python train.py --norm_place="pre" --norm_eps=1e-05 --bias="none" --init_std_qkv=0.0257 --init_std_up=0.0257 --init_std_down=0.00303 --init_out_by_depth=true --lr_head=0.00309 --max_grad_norm=1.0 --warmup_steps=200 --batch_tokens=8192 --doc_mask=true --train_tokens=107600000 --max_steps=13135
MLP neurons of a small language model. Each row is named by its layer, matrix (up: input weights) and neuron, and shows model dimensions 0-191. Each number is 500 + 40 x the weight over its row's rms, rounded and kept within 0 to 999. Numbers have three digits each.
After each neuron's rows, "fires on" lists the tokens most often at its 100 highest values on Wikipedia text that the model never trained on.

L6.up45:443518542532541515528488540418489488532483460533449532468499508527540513419433555535544409482411469525473463498560494467474475527529498481567500552496461509460608556487503392552520458527515463498462507563495510444467478451492486532512470516512464449482492415448540516519571497487559608476498512513527509544552473573556492468528468541505514529409451554459481461482457534518433447524521467508539480507500508438544420486545496459505564527541522603476488490537511465461540446562499532501468473506470522488539447493497537476463564540521435492485473449519497545534428499480493513494
fires on: "ic", " as", "ec", "y"

L6.up484:471480494542626501463582528573526529491481467524532514442524466584551521503459484513537466470522501516516479535471538486498471535408481513599491487470521536515481496445497545504465532507505445453472492439503546459476507395447438540490500465516517482573452457455501498408501526593538520512544499477470514560485553533430501494501470518469511500488485489534502563523462568553453490452468482514585546518401542553521500519472452436495480495473438484516486464557490475494439540460449508474557519504434501430555481547508425443541512527548508514477549482527469507534516433550472566525
fires on: "ers", "or", " W", "id", "ect"

L5.up376:499500522534409527516497532512516505556479493505522474470576450583533472528625480447517516506435489510529504468540490494427470477496490497465552449503496540552454471533534506515562453480599548457545470467543502425575438538416483570490490469466482475526520469511522501479510561519483483413509449535522519495458519507481514460523470501481481381484464528471525479462512555456537493494515481519490524457531505487551482497472484447544499526450489531490531576442604521528478554524434592526522519573531516491500575527469507449470537526604462504438468496503483412465488468449468486505
fires on: "l", "t", "e", "all", "m", "um"

L5.up598:497501482601476488578475534516464584494527507531505503549517471443504555465485524488553540492485529470505498478517553533531503464484455482513514518488414513459514482598481518483477553503501413492569421523548459495506473569459504520464461500512477432465489544522564510504511500484381436546507487488475496506529487476543507480371453478591524491473513507466488534509591448532425503555580414567472548501511469488500481513521499566534554521468440470479544516497495440475413495515507522465509493432471482573496443494477476516520444500464536586466494457487532479519474511451525579467
fires on: "le", "ite", "ire", "op", "7", "4"

L6.up317:537505495486604593511519516460555529546497537482406505480481488541419474490507507509465512512536515470472539528552453482497516553440604430494477442483488494524543515505441499467446501458531495563474483481496535480541530454524477422541543493436505518450419512470510534501538440503555500496506521549498465466483572527509517546532485515509485490510542504433522531482466545442445441427477541499466529436499483456538526467405533471520578477556566417528510484503597470514476588499531456511501475537478477512575486489505548465439594498511457447514531501423470457564462499525503485463
fires on: "ot", "i", "ist", "is", "ill", "ut"

L6.up526:463449491486497543429545451533457457515498489467511431501469449551511521510495464529495427501551507535507420517557500522537476514552506568514530525478507547564520472450515464521458589456424504499487537476527485482562445510513496471481489496522536490487490475475466457545566509510458603507493553481536571530520494472532439508492497443485537484490584467497501510530486579507516529595492451488572583461497523524561481526467498466476485479432467479529552483440457467491567511512460468467447436587496445450512473464521477421547531459543514567472475492510557465417509572564532393511
fires on: "c", " T", "al", "art", ":", "ot"

L5.up40:558428453569406508460543519550400512511493478411540530485550493576496492497514521459428502538494522477483556481545517532518473514538481599505457532492544444486524470493444464510512472475589521472477505440530540494474487485399499527548502388466458500512547503476518554485413553553430583492512520514582498479523492487532445541435516521517572500491468557509457475467516491478503542522485522569528541528423438535498546522483495437448514467473499533515517454464480481576465543507447501567517522497418473523485486521495440542530544466492487523456578479494448495475487507517497532461
fires on: "8", "an", "a"

L6.up164:437471504450586507578503556435552484478484483451489493515443556522503470486537452534489506537455515530471465449497511508503493558425574490458455522440520502559534515482471459528518614452475511490428443437459578548543534518538558491518568509528488444520580476439473523527511564486576524508510521519513502447491515531527418520445464530481471471506497455526495578487462535428553485516512496532514535483578482535484469569548450525531469484460516477563466396467458496522499467488494584474510463446556508505579490479504496501524495539497556523458469443392496470515480540461477507518
fires on: "ig", "ro", "d", "i", "m", " |"

L5.up612:433501437440509487526557495511461565425444492442522453503528567481508494499460473489564489480427447426380492466506536508555531491501481549512471482473401525551514475495493504459521480593521498511485509463516569466524498497447468494462511556563525555462410529506516467427519501483496448529532505494517457501520502511540537523469487472499508494579502503489518556528521548501460448494568509488459485473491610519407582464432554575500532591498557582474557466514518525505536520492504491504495509553521549500509505529505499462536451502446469496465531507536590462547446464446453533518
fires on: "-", " |", "ot", "er", "ur", " was"

L5.up578:520608458440464540545617449393549480483442509533562506472493457477535509540517471568440485532528499521477496455518557568492516402566495517583528485542478499545477500486530480556447460454414482492451501544495492526503557464477475468476465480464536442486503573535452522506515453478456502470492443483508556529513495497486536503500447525490511503525543516586518501521519523488536480556598485488531531555498463444494501494560375476452510503477456512486498529451516538514470500522473495549477478579444539484557538541572509474440458415456537502462484435488463528496525506545512489512
fires on: "o", "ak", "pl", "a", "ip"

L5.up132:495449488461522496486535578503556533534446479451517423579461515491413481510517479496553481517563519525524534528580472491512537482489474466551519507425463532505409585501466502419474522473432451500496463485499438566541556555519540509496454490483510501494492449484435418471495463547502478450450473565555496505537508470502508502489563518499479501529508552502548536457473497611475526427556520485472477480505409454493474484450475532465553467479530454496528502489453536505404563495497468499583519461576467543498529535469433509443533553488500489528567513503521553496518554548576477561
fires on: "e", "ut", "2", "ot"

L6.up764:416489491526531453506526537505552494461434559482564517488499547527548455526510489595479433514457436487505547491477446505508444475516506499534512522497452525575505492464537495485503560524467483484546529534555528491547591514486493561440430525572497478489457472437508537479589517477583450518503524501492453477511598469510486471524536472484437455486477521506473537447461467411479485480504504473514518461574471537592472497488439482492489450457533544533557457502470533570518474460525499571517498546607502521484474513525448479548465425507475544541468495439406494496476408559500502539
fires on: " an", "un", "ow", "os", "ov"

L5.up518:488517516482517556576518492457555490515482575542442497470462469509538554570498450519516521489457412505565529499528422486551525493514558471495495490496512504507479562429492523441482527490572512469588476507435460450516453478463478487449526462556523472512535536489519519454480569517446518560452505456576419512512525576555473482516525496484420537509483465475420485458469498470499534512470482574493449468559511487498534476472535510638498532482479412530541527495489437569491453421546488490487472460486512530507526557596483414469482590458517501487478480485514531499458497448519476485
fires on: "i", "ear", ")", "re", "ied"

L6.up510:551518483503489556454498457536467444488487548547436461478527556499473501456540475486507448524432462512482531488527519492564443523489502502509503550543499532484445510410516554411479544516541434551492470499493519606535467533503530490524501487545473511543467464512465469438477472494493481549509542564537501443496484519494470499533517514569461505465487434515538472434462454518529395529561542468471443478508489503543456543532468452432460583443465446471550522479493532558529527497557522541496537436502581547480464429604486504447569519511403506510558555494536465447507552515478509574
fires on: "il", "i", "um", "ual", "man", ":"

L6.up267:499460435482539476490506541635528504495498480496545442523451574616457473455590447499457534462594528527448465483484503529542505441488519507467550507485473528474481465513516472474455499508466463519556513488511456496489511490573525519517509541472474432481501471485560511516454431497474433451409515523522515537506440496442549496537555586492578481478532525538531471514457545548490500515507561490508502497465526470539536564526497534426487440522526473524490440517478532541482430550584409509567541495506470491529465508486410495547493441443449493499476471470527446506513485478588504543
fires on: "s", "er", "ic", "y", "ver", " pl"

L5.up326:485522476488449468562604447432459464458479499512498521516445467450535526484557498426475477465527533464504520468547520493500443454539466469526448468530479459542492458403556534474516483490544522513489502607540422427497503535508512498516497540536494461538464565523513506561544488471527491477565525399439503505519539500489443480527478469518532463496524598517569439486502503571478566480551508477529448501542461499440481519469411532494486449482516446498452482562406544405527491517482520423506588511483521561484478511502511469497531495538523499522505478505484468509550517562575535581
fires on: "n", " /", "N", "ime"

L6.up641:475504488500525480535438497483483520475433557470505437505472427496476539562591446519496485554505520468523587487542465473575524432494522519450576542515501478529526493523508529528556515508541502475455451508545463583478523494441517565507506470483421466483477548546550518563524513478461526505507476465494434481547513481516475500571476460479523535519455528439379463504487444482536533521538529459545426551505467456476515467528491494434404450437489551564544430501460499543608464488463543444542492531476463474525481522499507446518473564561543541402549501520548486477481526487489461493
fires on: "c", "C", "ic", "em", "m", "n"

L5.up618:484516523536582516484413556558594484503497547493472444494449547484492476554528503441465511501488516439515539570473485543548481479472495468481484480471493483521571577513531470474491448482534463527465509475489454521517537462492552515553497588461472441526499488513555465460439549594494502597457534452537530480535550440496479425490569520504529489509494568559490481440458457558505475469504529581578545455464504600435439453543460508475526463466439445495487404502510455489473514541477493542520467530483499463462492540498486480549410519509488504518403466536455478500494484518495518543
fires on: "en", "a", "ag", "re", "ens"

L6.up104:510490534539544455522471563438516447511532501477412528431470500533503489456540552517472514481447543471558538475543508487427464498526487499534507453469490449534500470567437485568529517527484452560447533521499400473561561501499509558513522554536534511515455513487509474462540523484456482461508459532501504516427492499426493493483465447511485537466530541496436424478454443533451498450495505495499475550563442435485444441473608502457446605423469475550503542515501552506417477513494531547471495541586501464529416502511489480466536531507543555484539586455496535520478494527527471566
fires on: " at", " N", "N", "e", "es", " to"

L5.up359:589426477496508573495499494521504531501550442461520451482433488529505591515462475502467535511511444488542465584494435566507498504402510510456558490486442439567466509526468499565549522481474517459512550478549524476483478543549522526485556495548538453475436455546508501463472559495507524526505515497507464483470439492570521471493491544575448480435484495485482497499464458437464514526473427574507510514495502512445446469512463529525503464479547456509479502449443396537470440490553496490469538541570535503476450582465516581535518498488548507495484492553499572486543555538378513555
fires on: " m", "le", "z", " comp"

L6.up217:515504514554570468500514559534541480517453532551565532414426488573527562489522553549426507511471496488477476511496586496461470486443491485532477446483568515465483538424508446484533553459470383519558466518489455464548591565456560515504492531501465477506435511474548571504522508544481443454485540495485469539507513497459540511544501485523550537504439497529500443494554504538601437547505437509537528531536464520419496501480496505499596462471467497509458527427508471478427492500579503444457518485532531495478472510479448487444460434499522497439476528473479534532537506421480446503
fires on: " m", " for", "ed", "er", "s", "ist"

L5.up439:452515541610465514460516548464460481473480499512498488421493444456470487511456522503505524604503478499473445548496454570507562514521554564447533399539483513551554538477552515570571557473467533421510538549515490511492468574446528492604504473471491433525480524480495516478538482428497502467466497498511521480500453510461528490592548452571541492500509528485464461505465508507492552561517445513544490480513473499473490408463501475517477486508522467434500522553514496518459434501491526487494474443513510439486517594482500485523403526507550526541507477549539584534395516528427520501
fires on: "c", "ic", "===", "ig", " rec", "=="

L6.up456:519472432513510542466460528548555474494585418483527506551552456548526541472548505520502450467461452433540578497468503457468507494510479512453500537498458431476499530467439451546446495460518500535495414461439577538482527484518489480531495474520527490514466480500522448515491546491535452533561467528557488492493527571503467442570471519500436456422544520464516486411464497518482449487504496526564479518473462413526528549494549506459498566475608422477545570504482497563559476490493479555491491516417501500456460448466520459454554544483482589550496463544492529525494536498533440575
fires on: "on", " work", "y", "se", "ter", "ason"

L6.up169:540490487449607527501596495418550528632474493493466492522514517503482479506487459506539457485480582449485449488535511524476467468442558492488502458552502513536545552429496497454487517484480487461531522486526384511435504485556420473563518485554497504426511481529479417500443500515523534515501527461535537494538460536516554468513502464506488466502551465526427427527588463571554504522549473464455502498491523478495571384431464509421527509539513491464552482476472541446534515535441495522612471490465499563502471500526508522506469485465480534483448516535518539476480522534472497510
fires on: "at", "h", " |", "rit", "m"

L5.up573:486461509551534526493508397522494539403440489584467437538502514513478531487536508498472434519521514538500510547539497476465499535465600483478397553453468501497485457483509470511547481497543547516543552511489506568447544423526501476445532505527514513537434475526470485445503553459516483606507439495516466402513465539488499504533467478523504451465496547435449550584508507437495515509495469459564501516524483550512505455491524421518423486511483461486510555503583554507514548448441477509483479509446431513502407515544488466558460523446471507490503521456431522529541520529589534540
fires on: "-", "th", "b", "===", "ro", "is"

L5.up340:498552523488545532417489487579481441455534468488435464506511463546492484476519412493534492503485524477561509556481481482483540382541441515530547512516425498493526633561511472475495550524509487476523510528531486515501483499532517483454546506518451515587492417502518520453417483559511517536400543447483443509511537446465543463468510456511483498509512512568521558501461579479498486527524527514585471500508421495451487505482547479483548484522550492498499503487430580519498505451428535551491509415507520555459444500481417542526437470574470528498496470525560544517475490545493454542
fires on: "p", "ers", "er", "ent", "ist"

L6.up547:508465520545554485500447504501553515550526534529470502495461436520528411457543456428496494532533552524465520571487522511460512433498534468474483486453404573503532513519542522474497491496508476525568501420461510537481487502553536579556486481557443508557520427472454495441536469437435449440478418559535489536473489507521474508520502469529495498477496462561397475499511484484462523425474461523459463438549493470551585556511505476528514414397444555557528542543502468442501520475521519481463494500521542553510465565469493548423548471541548532473509514458473532518521510564548511519
fires on: "se", " to", "ver", "ly", "ther"

L6.up201:443491515514485500438542477423501540498565519481586541456572520484507540552497513492435472522522539523533523531516507504509527460516426491491485490522484522449414526494515427555529444438447488478501546503491453494530399510506438464558551495516491544415537454530466502542512510507522450524517448433431493519480514540513509539457493384471496465502542523501571479536488552504503439521541478481549473442445522504441530483429505503489540485531549444443562443579447511512493581549467452483458496536441507505506457503487548484537532522433506579465540373474492537500538534486484519542
fires on: "o", "oll", "t", "c", "a"

L6.up392:536563492511495427445585507551514544537539558464478510487429481523472461545498457533430559525499560464482486549504454551408476465524533441523505466483472515547492493500514484494414529510554544479525458487481500510505429505475497556430516461552533481520579480516496496508410442565515547449498483539469470493510513497445482456562479498468425482546506553452520421418537509506568540503517453559543482514549480413614565514473519444497474490526494501525446415474490508536522503547509497555544480495531458562557477551459485482538549469428463446457520501456526466494484467557515484484
fires on: " s", " S", "n"

L6.up0:506469478550514524463531516438531490542484453500482530580547476483412598551471515509515539410510482468496507464532479517611522520457485484508515462585465400451558473467524525466432465512538477488489459535488513487494458505562451427537532518470515433506494525472508559484525449507546494465532505464528512524554602463482568453479439546433485486501502474487517494505479504529516442543526502481495543471483434490570469499578547492571521427531509479478500516541503504488483523505481554565504541491493419567541582439453469427466521445550510466534456465485519550512597500535513511552
fires on: " ", "c", "ess", "ember", "ian", "ong"

L6.up725:492505533491557484441478461512495533551491441538546542439493542463561572498442432542499491572530521478504478428417496495548485395447481542469521506594473519486503449506446538467476519464464517449554416446528484466559535474513500537483526510485523443446542485536499534460522458514422481484546491489451472514539449488528522536484447480537497453494592491464437562543441446468489505561546496526476494458413434550511536512505583548486556492495515561433553502486495487498457470559432550490510469534497485480432496540555559506455549523547556533467560499470563501482495487522523478466
fires on: "le", " ele", "art"

L5.up713:556465470512490465512522429493497477566462509488506493492511501536529467433485461444450514525465587463526544557460502539597553504461437504523530486475479525434498472471487491496556496491531430513441522465527462499610502536543449417519491524499482510547456463424527521497542539525565469542414510465481484510509535510511450503591485545509514453549486544487584458495517517485442528470472501484485444595447530535523424491499499527436497576488560458534479436535459510492513564525561500442518553551435543449557585527483525507516523390454524506461545452495476485513482471484487502463
fires on: "u", "e", "st", "-", "d"

L6.up655:478550493506460463550552471487502521483489457560455493519440493491541515478521576470502511549506539505457507517469510482577438487504475468564479485442492564485470495524499459507451479485477580544513463512519495497510549471487454439547505540463484484549507536512495557506569508488526492501446452393543464396569478507466494451476460500465508490516479486446518440542582514500529507563582480464562548471554521488482479533474539589484486480526511488523412406455421456503515440491540428515490525533535504502507512463509504434534626494549504568546495442464501454481572582451495487564
fires on: "n", " /", "1", "T", "oy", "4"

L6.up451:575474509489587532506517503520573427498485473580537417554534482519508492563563526508518513505514494514476498503468502506477484454433497563492553529536437554532459509529421468496447486500500528411601545451471548506488495423442521466499501445523466525546462442527410461430462519534476489463589527493522525501549519505460536452496490441494498454550555470497475500504456524458523517523501590535486453548463555476402454526504449464549529471509477507550418438556471455514522533479474488523449550500530443530440519456511548551564522478470524516426510524507504488517545512547535464460
fires on: " m", "om", "ers", "ent", "am"

L6.up246:512540538564504452510519455480464510619447532517464572518535550468512477446448478487443443598446446473514490548545499486523532507527459536515456508492526528464492438522500492489532459503440476475471460522485469503550525462474475468575595484500534536485469472541434491468432529499468461495463559489547516504585430526444491545475474571491508454502421554515414501515493524533439573453512538487469497508527468535453517447527490567521511447437429520487472582485474434502487453519526518538534473524498544558485470529491459475566600556462533506470447485515439517496531559432511480516
fires on: "1", "4", "9", "2", " (", "8"

L5.up190:532469481537412455399476511486553513457505540486513527567541463470549534567508481589523525503464509452482501507504520568446519498454506417493553539488492480458433515421542554461508510421475403458523509505489556497466456505507452474520548498531483487525460474537525458459433546564460531556467572502473486526464543542525584563497464545451519458438485478556497494511530396550464518536517527543483464474501528492502452492489511442534472457515473458472494472494535465572530475516503457506470525490476495505499465520517555480608545600525499468558529517530474474551536437541418524545
fires on: "ical", "al", "il", "ual", "ial", "ary"

L6.up702:496472516532462522512522457476523500501524471542476438535564487505532528493535481403497525447456542563501483500562523506433438506416502468535479473549466496444502564503498518503501478466527490543454479502559469437510482552477550487519495498508517516446370535520481485479522523524503454453455570458424543492510521521496505465474498424539488483515534483483498533422526471494539455592448432541508481462513548452562488517452530446540445483509537562570469557506446506439477475532545483477502596476498556478479447539560547494466475529589510433481488586474532501574477468605550486505
fires on: "0", " en", " s", "v", "is"

L5.up7:546412536501515580519528502506503550600511509512543507553507517488514503481482425509483548472457564453517499638529451424431467534481441428465481583481454509466582528476451538515523551460587514503504481525504501484520432522469550509550428493470507533462430438495497479560551501487502454489468526387491478474457532506526518506540514521540420507476470472481496519465507493489510544509522443535606482516459532457449450451519460503567464571478494531506560442567531435514444491510517491483447493498481520530452501488522490479453503439546538511514531460511478525512462491418502509521
fires on: "al", "ut", "l", "it", " of", " first"

L6.up89:505513453637475537455477450529560476555502525522487445495446488549400516473452467517503492492506450490425459508539519523449549519531558504539503507495439493524500526441449522558542469433463504525493454489387546407460467469500496534543517507491519453470507484512531524484476528523555533544509542575513467577457538518521538513458423475496485458450453462525494485457515560485516550546504451505371530509461485442526565507559469496509552528464580512533527516524524499530517523478495549548502502532494516513504485506475497482514489409515407491493534470582548531497478474452561553431
fires on: "y", " S", " of", "ou"

L6.up411:531531454462493524489447453454520494495490521441557525518533539481534534481504430445498528532557487484485495505466557514609484493503483451525451524488492475512442500476489554523499470495506476446415479491594500505513484523464494523497578472509485525545510581427493540502535535488433522521528511453496494520527478486459491494540485449563563427561519502468584516555493515524503432467514540428553546472524465482426423452537577465455500495484463467518550457483466467454517460424530568381579505535535457540590507456535427541530559480484472507569515555484543521516518513559491448489
fires on: ".", "en", " Le", "A"

L5.up726:476492503447517545496608521482440475546546516495445461521450592501537510475516554512483476527467500495495523523510448568471473529561500518524558524471517563514375493511451507538469515534600473486453500626540457467510476543510517480592481444500418486450496513459494485527471490494436485503511493526448467535502551575511496438454485542545534413511445521512492555562511516491504542521552493518467436507446559474540525552422501504531428484484474438522443471563461515505489498524444515450450560519464484493495476454492483441496393552544478535499439482538541490519488499506535502519
fires on: "N", ":", "orn", " /", "ime", " of"

L5.up178:444487486489580546508518508489542460495519464504468492536464552482481485462472509460475433499506476553493405504492463520488521468484504482519386519538486430592521474517480494497520524430410497447427581491439509469550457511491515519516527545448509513463554566509469481432537532473502449473518489531486548535409526513521534511473452527522520443494525543545515445524559490523472562463514460535480489491507518553481499620413598495574480532592514457478498526439484497458427489520514437475552517459595521577515521483467525498509480461528441537520532472570537511480554463502506482513
fires on: "y", "ou", "ly", "et", "en", " cont"

L6.up140:403517483450514586546522501502539495578499493485439488519511493562442494488496475432481526511465477510538500524530519515452546436431512545589484562555452471462556445503512533527515497519456499468515524553559435459559489477414416482527538535503514540516486502558510458561525497499558489439506521495426563495460464535538476458512536500478483599519486517453545385559455535547502432495494480511538519403528465554526512457514547522509486507535454583486559533504528489552489524428442492503491455542494527477499449493446516548476448574432516509506469451467512506447491543533466479505
fires on: "e", "l", "in", "el", "p"

L6.up139:541413522500511503588530535515592441554486545456455460436502592487481558486480498530470527443434477495571522548454547492465525509507489513545524457519535495476517510499433532445541490478457488502547491412539528551549491467451533497588479499536563468473497484467575558511501460458553534549458498470518474489491514533504452425474537528574500538469452506495534483558536453513553512555489493514522487455434576433401503496544515496470469548476502414544480498530549570475434539568482510501483529438460517541406435507519460458505487447496475473453496513462513482506562473487471467515
fires on: "it", "er", "id", "v", "l", "is"

L5.up723:549455501580503451526502553554507533503453490531514543498507483530489533510572489469399526509488494521576453532473489586484438434382523446475539552515520495502535501525514489593416553547495499461481547506517455520489441513529529532526495495496432471534462474548534463432508502565510481517525490507519475492454510465473521438532462450449486481525544539567416502491534515437548528482521470499560502533498548504455510452461508563472547519524430421567498451487510454533478543490575496468491478547440475523509477493571550537417502467550460507460505508472520493462485530515359533501
fires on: " m", "m"

L5.up521:534502551442479462496477462625496480500472479486508479444600492519513382527501468491505421512497521453476545562514558547447550518479534481490479595549478478499434586431551541535568538502509514495445454496453456492536466407515500548514455537429540441582442462451585508502509450507456470500537498479480508521600568510497443460510529558484565508490517535443536519424462510524532497494484507463458514480499539503467473500536526500492483489485520462489420548443502465461457574487527502499447482524484492498551547536502518513496494503531511530562487503479567448544495470561494531538
fires on: "t", "ord", "e", "-", "os", "el"

L5.up51:439510471593578513432480434457517580547452541529439511565534473533532501470507506559483521424500490483470466535519500538495526429538466526486444434517502520482482485512443488453519483496440536489562469520520508504471490491504451479515492471524480480406448495566419489528454541586526568534545533442467523498499426483447551497566551491470532501478501554530514455526483554488502401505504489441565457455511538548467483548573518496596453527534510448535502474529506459502565490414513418514496489461511446514493436531524500504540507554438499540495558432499425511486515496460495545520
fires on: "w", "y", "is", "and", "iz"

L6.up91:470485524505491507560527466458471462506451523532547567543534486484522477430448389489512504487466464455444495531559446482464492459548456474519492523557444488509510518486470513495522523521511476423543471555529487488527543504503360520487481553518498504460481520492477498458509480532578519543543546472501534475490490459493506422487531540493491440495483495463527540512514586471491453546445483558529504557516523487550478575495479452413473377474436469507500488508507486437466533503427566532548505549551500579573565465474560451518584589514473516481545505435502548469509476447536520542
fires on: " an", "ec", "1"

L6.up85:455457443491564529496385550545525442531486496448509458453456528507562456498499468527476453525523482504547550484538558531522568477504462488523464452507421436498514533517487475523466483447486512441528421542522523512599508471445501595524469424512523477577461497525584477459531475497477506512489457487499475481484498460451474460448470489505491506589538534577481489497463546472510510496447488512485507463517460515482519537543474529506522427445485499516563579533600505509596510549500499548540515573474476479529535514511504515462459543477550416503472519495503535390571481518434553491
fires on: ".", "en", "\"", "ag", "ory"

L6.up80:479576550539446491459484445533522447489445439481528415570484522485566547504523440550509461518458538565518551487503511512520477527515490528482519536534439537497541575521545482484481522501535506468477506429445489462472460495451566480508490451535474456504538587506578427494505481488460451517513445518479437559577537491443514484510528433479498453535584464471456456437473495485598485506517511530462461567454561564476488524453512462501522487566513509511504524580556519472546498466454542477491533565478417491515509427490389502459451510564473491491546477520481487501494469480535457570
fires on: "on", "t", "s", "ly", "m", "at"

L6.up150:497456534453500449470544532600515439494469499542481492492454561551478533559444520551475568501431529417484607457549496497453501494496523485489485460535456572561544502512475429532491435394600531425531539450461517486492437434460467511467527485504515510496480428496446475553484499508525500556517509611480484491486553516425515469488553562546469524478555531479519486488481462496546499482533501492478556522459512482588479468550503439513475523457558556552434539449504485538536437483411485490537499517537493524522463504537480537526527506523512502463497465497517461501542479419520547531
fires on: "ost", "est", "ial", "nt", "ome", " s"

L5.up3:527519450474498518490581510517490513572588537457547554496467582468431524446435478480515475575580520546479440411494492519472478519504519483467456446461502422461528559449543433518536549497483499468432549447500494471544508465497530491483468516521425486485472525452459462516502512493545499527523592476474584416492451484574466525541548505477503511498517542497535475495464487527515556466466459478470439450537460506536495530546490435462497542567576508526559528517557531447529579524485501482532527479490456502534444505430531546510588504538540539535492450464468498405454536484472494522
fires on: "d", "h", "in", "l", "id", " |"

L6.up688:525531568474529513497386490465518470493508499511525515462470538534500501529455474518462486524548569478526478500474493503522526481528481480559488441542388490476513512544531444429528525542476488548604550517482485488534487494450476495593572518529414424397397508545555544583487442537502550526490492459438512504427488544548502487503525544498543456477477507444524492570482501519585534511517515509476375452520497520493461479511478583497510498474523466444463450516456519490498503560478483556489511512477481510538460516483550403501462599473517454484514497516490500469452518476503541467
fires on: "c", "o", "g", "ap", "pp", "eb"

L6.up434:486582493496605530458490544471474502498384485437534497466495506490571491460517507523481446503546490461477454477546460496554529539505549499537470460536471499524455476451491534452473454494490567503471542407517460504455517515489482489467550519488461432538513499461514456470485467532495541464520474561417496506557541450496572498609530529493516565464505482553519580533486445511484542487431483565511508534585479470488478502550509455539512466508512500475463486490446544464488497476435474502437515597562511553531564569418441496573466556497507478481449545427518471490440545491471462533
fires on: "ing", "up", " G", "e", "ist", " "

L5.up393:478574460545527508455560459488454593501473473491521578404537539426506483563545548559441446436538512506444510443470514502506467555429442527489512449545554416464560528519486486466528467524484524505536598532473495538509550534604540462548523532512538450468484542511449478551535503508460519477494526513457568521516522531552513501465467521510488514479469509526498431465493493564396473478519516448509481435498473538496511514490452497478507467496534508555486410588505518501515445449525495474473444507473439452554519537481507485456470453506552392456523465500481536511474485446543527502
fires on: "at", "is", "am", "and", " D"

L6.up359:576427531499473457569481514505504493506497491491557549466564522483485500568504419574515500491461516525526524413482492509471594497580522514491441512523411512551401515532508533435494479465585502521499472438514570507544480448503469459496517490509486467493531566496523532498496558475513487517515476515531476457519488587512517606553489525503514518500552480462393439451469521482485473466520559441512526499464479542492538496468519471556511464397495452514478484419461533435529508537530503502513551410479458445499415474522510493510457502515494529578512454551439468509465433544546501526
fires on: "on", "x", "as", "n", "o", "y"

L6.up106:519507492478444463486535541506570495486456501443459523536414562541486544551487574468479460539425428491489502555581504484503467474473532409502481548537476533465477475457496500509475483504511473439516584493425501559516524456504553475472488481440402487476495499438577528472474443533528486531501467500537483554541555467525453492445531462558544394454535522576517486441441504491588503544508572504598467478510526549575469505507532481471503531485520481525570524474476500545495517510523504509523493425504412470524500533526474544499442580453511479514535500504521471478529565426495540531
fires on: ":", " an", "g", "ure"

L5.up406:413478461518493498595494523495503504429456452528538518569515497466529453520494501509461560443470513547493505452505520508491541495567538494536435482523520465485504548517447455467536517512506514435493469503486555417543490466502554490568476474455475563441543516542545550502510446486543518559495569533481473526512468556511490505446447570530501554515478554520523503483465466521490481499535487455463502522428486485493513406406473521405557457422510531538497524535434536506600558466490559516527529492499555520526445567432472452573454404511458435542468459501478459534551544526493508515
fires on: "t", " |", "-", "ak", ":", "ive"

L5.up306:565477513505475496486441518419613424573497579479424516528517532494548524502444559413547503550484442508523519514482522498414485483468475481542510534445540480435539538504477469485487451516527517474482505507514417561546523526532534497545474485457509522478456492492510496536487500519479489484472470493458497497459578519452578480550484481520531497461449566521421531492537523529490554457528510507491486537413467505485555479482585476560487457501475465488489527461446489495580502532425489514470534560454408506580475554503498448466498561505462505517418462528444539504528555479463606453
fires on: "ell", "ep", "th", "em", "f", "ough"